Weights of a small GPT-style language model, trained from scratch on English Wikipedia.
Size: 6 heads of 32 (1 for keys and values), MLP 768 SiLU.
MLP neurons of a small language model. Each row is named by its layer, matrix (down: output weights) and neuron, and shows model dimensions 0-191. Each number is 500 + 50 x the weight over its row's rms, rounded and kept within 0 to 999. Numbers have three digits each.
Before each neuron's rows, "fires before" lists the tokens most often just after its 100 highest values on Wikipedia text that the model never trained on. A number after a token or word is its count.

fires before: "\n" 52
L10.down493:619514490545524501494505519466522512580415518589533531421510489468534489508579487518482567395516543541523483499578443571543530544528517552519482483547542514577507462486521572544468465499552470399429481587456479459561481450503479569425578519442613478469516580538537449625441472444490505436409432466485517454464514473592529477469512593560570509442484444468531527518533592557528435590476448533588507460537502537582470445460615470494590555492503547474438541489543561452562585571490423504505507524520543413433473498505486583538526433484508495514596477457417535527449546436426521557

fires before: "\n" 80
L9.down734:529512550487479450518576529512466466451519450463520492457479526571534537492489524509465533406504524441521490422424529434538446502542579635413559514405527491578507375528495500460562562512621510479529570356517533521513532429519458492495570448585547493463528482598536486439548421423381503462488444501525541470532443502502507506502485539478487480389508504512510508523458589546523489539598546527515501529408476465496615516565402453420607527545580499435435536425582454542456532533563507535455506445524391516554498514518404523502491523492477492446521500426565469454439491467459524504

fires before: "\n" 39, "olit" 7, "is" 6, "um" 4
L13.down438:437481548452483485505501508563404579566464511358497523468459546581554462524587547469528537463504551501577428452598609574477511426503553510515563361566530482503461558500481482530426559522531458561481546542473523351448506529554512486507461451546530552450530487515527593461538499427436517517515519546455512510533582408475367546480382450507544480506521575504479491605475416582503476568531477519401517512588521525524481468558496519459583493451464526471503481472491509481413491435532424458537534473515507527585471395495475497509469541526444443475531395440487475464545569531499488506

fires before: " is" 28, " was" 16, " also" 4, " has" 4
L17.down336:545594483525472449591512449519544457434487567504543499477523490451438467529571512516499493493496530470527576533368581521470527559617443532554513416478494604532517453437477474478446527499580502444528491508499507472498550522513530465494516499570494516432564513513468472443460515598523554547395505616461497528585400488468549551501447570507516535557498518522458511535526578491433547468487601566421462597434594526441496512502547515478542438401567446438481544503505467523463403478429531551527430484367439412485454506454456459459525457481474422441534434580515452519478585423460467579

fires before: "\n" 40, " of" 6, " ==" 5, "==" 5
L9.down737:537468502528412498641519552477565469527414555449458460543452496473544442549499535499604537439547386470519417477562480535456458435484588545492529463557564475506474534573509534551525496518432618520498498494430488500515550451448518484450517490560476445592493453524464541498582474488553524462529486483495560432641523531558463567485546430464556583451464517499515416455556452528530491543561443518495406452616470507569578424564487481504538547490315474502532525510454516556463557540536558529474402432471537503438533493461565541476433498576493494515556504502500450557445482562457551532

fires before: "ed" 13, "ing" 11, "ased" 10, "ric" 7, "l" 5, "o" 5
L7.down520:478533500386457508514453479479445627465497478514462562490587466531431516470542520488473470527468411446471556498444524502497510508503536526494466537516571521567445518541580494470536413476436459517454594510472526413391575446482539471418499473504527540541548413468539553478441513525570587422597516541512471545441508555484552425597531478499420474440429444540555478493545435496488548587637493473499436499452554409408550468515550501542455449522503440548523435451495501450459595474485520517518459425489474524450504477450616449468503435478423492549435473377452462510425428593469492469

fires before: "\n" 81, " a" 5
L12.down181:584503513536490579534436466474527447422465533551498451506430483552522579488422539604513474615520498535450477515447471507432472590503528484382431507558465551531457440439557547627546521487452527401465457535581561527445466543385514506464498487447481524479534501415427504549465570551516457477514503457473545477438493504480528536522498432442560466445549491491402495469530534431435481474446471516407541551496530492460466492480545504489468461466512595491482405521433495521568365408442500409476485571503446461569425483594405443528394513421528549439538486555482459523488551517474448467

fires before: "\n" 95
L9.down419:386464495485440506415540541585526586415495511501411505465460504524531578510519478514582489577517480454452524406526499461554476500452547524441438545500463474473527456540480358514493483528496482482553554461445524516567537546450550524504415449521525541570534499468492433467446521404448487554550635508618448493441405533550415549521514483461549527564428481572472500529532491492558456438500544512463460541599525559571410579441521527514502490463490466516572522491531503515422585526563486566489510456577552536535482588510431520661550471444569535540556465522477536473548451417559513539

fires before: "|" 68, " |" 8
L15.down666:296449415569529461485501449471525529540411595495501463514488465422457530511562564467525466432500480491481513373466444517551571529584499525502458544473554491600545554456490566505470501434492488548403477579550526522452469517500477515428543460570479504503558482515446535539477481522563500483551496478530546622511573547544467485495506524584525551604496442557478442501557395439469503531463483444518500519482556613487454491453469578529494512643563560470490486479496465414568426440453489485478452502579475441556537539593589444446490496501500570547494483485484436495438531411549527507

fires before: " |" 89
L7.down384:601538559496476395378406466360503461533442536503508444535492573507523564519535551523437532505419603556463547536490532469558450548489495485367525545483536528500483501527514532498544582441472538475457537550517546540537463465470501554464561565486545425541453474569429498546498510528657498476520500495557505519554449426412483520480476495483600481509485493516497459564442601487547477455458580485517467566570493552527509489529582571462570600463476536578550472618526518521481493498468492530523470600588546501555558532625501526490475526621513498457486547480523514527554556475417539485

fires before: "\n" 81
L13.down304:467517415393539533566498497521520585558463466601459438501484473431462563437551453501501485446512522512485493512551486489414443519525460498431462461420555509494600441531470495513489475419501477459614552485580494470499439490512497485516563405508467488437465572482460442510508486550484553513498475494520539484475599487493516550513553412586593543595492416461441491489429381480503394488477477501479505450642384557507487468517483472511465476509467502561495428450563572448499523565564470632579506469475479465495505486515449585480634539466474633487483425485472488470550583472456447493

fires before: "|" 51, " on" 4, " |" 4
L7.down109:510492556599506441576527452482494545454487455488481517542548460472577505503588507467456574435528418482498534480586557478485527559564418520428519517460511448436471486470544467405518514493469528510447555542481478602463461493533447467418571462624540451471539405487416538501486518477523522405473414610520485540553547535484462561415569484478423574502458561520489598504540545532573497519505613518404586416466591553523481537433462441571488458482504543511404427515535541448470500464459600438526560476437535514512444508478548524516502460506505431468432626478553492509488557463513573579

fires before: " |" 62, "ization" 4
L5.down511:517505499420492458541527507467436495560512513552450533545614469432439534504547548489431434493576541508627462478526491524584477463510520543453522519503483508524442570408514536456537512489467579506632522523446533517501428555538500501469538518510585467632489466570508451552579487522482536600510423488473551561457436511418488466576469527512552576585495432511540548503507552458551471396463500520519429555476509552554506631549380544538425527559520569453520522481465483558509542441510534549428528577460403468607583511566477470512478470544385493513460468491457417581483456492471463494

fires before: " |" 52, "ec" 8, "ady" 5, "an" 4
L17.down323:433471534472456441570524514419551482585568520427432543524482503542507503490473565451429576535457474515515499520469502507515416425451497482599478530546384474582518508460471574484566537418429549547469615527468401549550457449507466488485551511566541490555516460524475527549455468458529458465489610557471510529419561461483537465467515540528468448538507553506570421477529509437469544550516431580483399398611438418439511453467449535528545591461476451468491406464543423434506470482527437427516455428593548442544550467492413563445476550457496528492509518456567453535553419574508508453

fires before: "|" 49, " |" 13, "t." 5, " Mar" 4
L15.down118:516551622450557443506498525543483546561524491500478501404585464598593515484553509459348491516486391417515561457469479489440496575434568435526389507494569523433536514490450562495455477500515601487508433505478454494450477452466491447440567470524453577431405497506482605535517515533531463551481570519515556496519488513556393488453557551584535474439528516475493551529452464534541497514535535491571481463489495444484455505466399502493483538431393503519549511618535502453554478436593526501452462506434431557439470529489598494456563358463525484502547485467509613525455474531516513494

fires before: " |" 33, "\n" 18, " (" 7, " =" 4
L13.down142:456585374533466535532534523469497519531465465427603538554534493517445438483524503537460466518538488505538470478562558498518550530588484503486532505451583425487523469513422531495487493485433535452506506532443530478401525543469487487474596519638551540487381486511547579431496496373554539457435526533494485523492504485438483451515435476510464566454432574461449465530438632447460471444569495489422460382416497555527563487629518472594423462545515444448520479532578508575492543501578506386426472529521489504525464495571544522412506493533449509502524424456498517475385510519447570517

fires before: "il" 16, "ric" 13, "in" 7, "c" 6, "ff" 5, "ined" 5
L2.down326:485522488567556512534442593465429413520452486586611545523525515481463529542515498514443591579506549523531527554461460426464463526451444573534508518439470462470490464472540476514598446455517479473526446557549448587571460488500502515596556520473438557516522442486631445477470363505513504533456486606470434533531470496497541477618435462550488508545447437477604393539565482559436483440412543476526458442554544453450522447482487537444511526530546499474493429583573568523528490516537469423511483548469433453499484510571514468558541503548404391539464569539435555522448607512490457521

fires before: "\n" 100
L12.down121:519505421408429518500574414520538456507495517499420497537543514501485531498486415503567497570569499458505510493529391599416525515521480516435496382570486456507493563495526452550463585453375505499476474577422547456507416517487426458443444556452538471364532495634486430649532483460530545451527374477464544548508532545531465486427462549463558504476423476530504392522586525516418553523549568551519539535420554500545518484506497485458424542549537523537466502560419494530471533465487530553517482495532488495585477515501510537562555532455528507508518408626535531513501480501439557510

fires before: " |" 57, "\n" 4
L9.down317:418501471484520450540420525507576427462586504571528539574481498423356578406459448541518493495509524464486457501519444582385431483495544438510522431543490482515570486501498405569606517489512472518460515502508532520391460430436430462438534548451450538499478554524552427598449552531531458563400534499457472546494494531554512550579514557599427547454437423407481610497447520479524560433537566429472542525468530507473497528499563572559469519523568545414451507569416528543552509498572554574503522592559518554484514550502473508492499519502493572403500504488490538485542441485437508473

fires before: "\n" 52, " Ro" 5, "," 4, "n" 4
L7.down32:492601434594483468588393527492498555505542520513493478566508404480500473466589409468443526446493484497513563548536437561362581575478430468468547428473406491492386519485491554405492555461483538518499611513521432458477502525503525441505430489517544462495461425520466532483458397455483531452523452552490487511476536400482464466553625519581403481507507542440480576464511470503493480580494463569480473528497525468505464504625513495465526490451533464478444442495481553584525564461461566518550612492433489557461475451473489561493572420438451500582431486548454593507425514538527501542

fires before: " –" 17, "1," 10, "2," 8, "4," 8, "5," 8, "0," 6
L8.down423:587534403467508585476493446438488561571493512494393536556506439464461507565457500513447498569425467462492521476454566478571506386442521424413404586531508465460419480572520528513417470534411572577522478549439477531496425501416543591541382571378518520596538424471525491505522532429508561458576530451486463465503523528431491473493588492477609402502520562449547533422492475477464497522383538567523576508597431520550535563562516530506502437491510510533570459568481508492446492444556503503503565513449524555455494505520488434437528498547514480516462496553492494493427559525468509538

fires before: " |" 39, "ound" 8, "end" 4, "ock" 4
L8.down683:484496575441481518462395475573485419514415596445511496419474538566475486418476445517482530457542450578475513527524408456558566629515460506497471510503538511431514577408468609569486521503501529581495524518537372620533483532503455483528510440455590536543564523540531523472459517503383431476405512515496478468508530536533534518498529557544549551463483544571492553568591501504327508496450576449454545441441575398529473450508504468544479441537489500542446464510560474504412495449510558516483466508511568525423511518488492428471515494556472539501485463457541534425521372501497435465

fires before: "4," 13, "0," 11, "5," 11, "1," 10, "2," 8, "6," 6
L6.down637:509509517489465473446414468469456488513484460555574492467497547445578429531507514531537588444475526525452472525547459493583451447448420494497442449614500640477474519484610473502606487521453478538537544539500468531501602504485499433496465505601419513517473526535547525611414525488557539567534584491542538538489480568519444440459556513432484489505592425420480458508441508550535531525477561561477554482537444535485570527530518559456511581581421495522624508514507476552578495540498482445428393414538538496566511590491449563471569448479465526457406537397520537473437587547524518455

fires before: "\n" 82, " " 5
L16.down520:556438524457445540510376505487458517505509472528504473509554524545539463559582527437534461463580545408565477525531512441403494521485461598489503479438506502517452525586497546462529555536517513449495495529511474455515414441504454373422582502517441452522471519469440602603584479384555565428513583520467541474373448503496530485566422509506571435473511539459464505548555490599541478484555461506574487510335448507535529460490545576402516502485520527509500441418500411511476650524517541520485461455570585489528481481452463515470567521502493526492480505548498547537519473428417537498

fires before: "\n" 26, " The" 15, " He" 13, " It" 8, " In" 6, " On" 5
L12.down237:607494534520513462514440459532580595445512534556490530510495520456535459587559523573539534574523544544498403536441467418458532523521497595505551505504441459552619495580489467589522521494537433478529507520520450420503520536489375561507564472553463485526581531469502458564545524474475400507532446550444508516458530514527516474540473420531485496537582554497452480640529511542501483631534430480610469448481514433522524536536487501511616513441494483409473498412498470485589580579471450528473402525502507528464420502491419592553547510525487490545517530474419458479506472398429594514

fires before: " was" 27, " is" 20, " has" 4
L7.down286:506468491543513517405536525468501421458500550504520529440453475447537551456522449566495555477398508619414495502447578496466546468530518576434516482519494542479598507526480472518525516500485429471510446558448563594555320541543380494498515564483411379558501517480552462514524454460477479485438476516583416524532566521509496646436452513472554526529501547594470435516557432489435492518525581490470605529487468473539497558590457500579484522510579526603486451555542530464430484541455467604505561530516482493531485553525496457467555539464474473488529458446560514369490537495467452531

fires before: "ed" 22, "ing" 20, "s" 5, "es" 4, "ted" 4
L13.down259:502518463427501462546465526576536493569531488517453541475599462584444511523534513466430486391503528528470506534505474490472607465563516494492532382560468374559599527472438461475454428421479497480402486490513491491499496498474532493458631472568558525463493583505483583460432477521609421547439384543529474518573601518487474444465446470503428543514451503527469495505529436533526532450524435473514414483436616497556519522468483484589418434449465410510547499492495535581550505443406500462540527509501456551442525477399466461476575393539505468493510485458515469539498397459585489464

fires before: "\n" 58, "gr" 5, "uel" 4
L13.down294:551469508448465449472447507499523518546441534483575525451472578479535603475487553577568499525574510530482501458534532496469537428475488547512545487609564477451483499473463414476477502546411447494533553509484528418498564530493492502543498461474454512379486432555485465580534460518488583515465451579501502518475494392504594489449542514380527512485560492579418488469525536540455381464530491493561443512331494465513550434487521517466451479490464472490466433433459457498529548539506545565462574487461555503425446505449416548577512560436538514534588518429436676533484528550614477560

fires before: "\n" 32, "ided" 7, "ides" 6, "4," 4, ")" 4
L17.down539:435526546528581468453560502488467519485522553544527492511576405503496584565562666536395468464581438450461501453467500522453438464604486466481468416417462500386487518469539501445538546506503415552446554528530462454582452525516477524417406497530502644488520524522582462475516503454538549477423507480485449529546568425531550449596422469480484518557439500497483475552572459560548478448556442490538534450530530556545503468427554527537475408527450422569518486488476489476524551522522396387562503521572538492550499545489530425516588538492498472417523444502555476518464439451448550499

fires before: "\n" 25, " n" 17, " C." 5, " C" 5
L5.down635:349478403585535502478521451525475506514438570476495572404422463477574462506530398521551520564408545547451429454496520509456552567488533520493447489478501603504539496496509469492610623540474502494534554385456484357610531464399560519504415494503459528556449493443460469537486525476567548420589532520476512500461562546473485533494509499487452529586581503395541541541397540476496468529564430472512516480531467453517531425550562530467566493441472493457469545548441393511520532513449525487484531442550448504495508436451500415517458439458458469497520457548479559508499581472495521416

fires before: "\n" 95
L13.down358:459455596514559454514491512543457461450452535477469474648486596529499508540556591548525469515509533451455467535552575566490484538597506502475361454506548517528544461641520499557453511506500399500490501507487460553524511489534516453492513434623455450451457533454456506468518515440490566493472428547492599425539516458546526525448488422471463545524473648484537520471492352470577399509452527445534423522545512486575504514535526545441505449430426529519570491483559585524517452467435598540507566539593563468533514573446470510438543498523489450516459417505521535483440557525458499466

fires before: "\n" 49, "-" 27
L15.down379:515534559471488444489538514490580441508451462527492528435525476428446563454368539559525524445449517522510509508547461447487492509574569544521475576493584576485443535556488461490419493513505420413460472406451535515480474508472511446484532445520534556510475401523496640498440518520488536457531601521486585490489452558479494470578495560481522554472466316435477448455419438502588580496529555496471520468342460532530555480515473453570568535487488543458496455488614483432517493485502461447524540497486468514502457498539547475491458476569512514463522488560574569568338393541497513489

fires before: "le" 16, "e" 13, "ale" 6, "ple" 6, "ath" 6, "ont" 4
L16.down112:515562367502440486529505550525493461437547555491507553493485444527517492393484609374475515512517422456560481541533511450511491456609457414483523441542490464521477611456436513460477400489499394454456518435563541464519427464485478591531526468520467484519435506392552475488534520529503545450486542483534598450444495555506451495513519493536517532420521505432522467441552546505477469414545508546526472533450452462451476503502595508451388639501569530523433507416429530516540487459477527491555463366563492572466569508439474466472499541569515497555515436444512429510498438462480400400

fires before: "\n" 54, " to" 6, "78" 6
L10.down757:554453562521499517507571545513510458497481526402515467461451559624517513528468551508503398501467609427440494477497570530577493521435515531543512542446495594594489534469499449544546575533516522465486554567564449424489464491478500564555456480539443559537492616578412457571476537424454516586460479558478571521580418562557585474568576616489409518479563561476599462580450485491470507574520450483482505453460434380453440494516547510488505514510563539484594462472469500447446485473575456545481567480503472487556521557509576474540434479505540568495469483459617588490526505470476477515

fires before: "uk" 36, "-" 7, "though" 7, "so" 6, "tern" 5, " –" 5
L16.down649:494467538505566448518570536447632516520489447518463534564444514531501542427566502535411537470476477448546487456482442523401413481479533485415550474516495552438534458430482522523472482580466455457508489499548467538510532515545509419508480531545521470587492440542510510499489521633478527549542438452564585417511553526364573466504511509568463598431494432516426451484523445499515447495543526523545417512319616552470542417535567491541462510482425422482475542501590459500564520450504518473375529524511454518536576544527536538542554568396480489476573440465508474532507531511512573465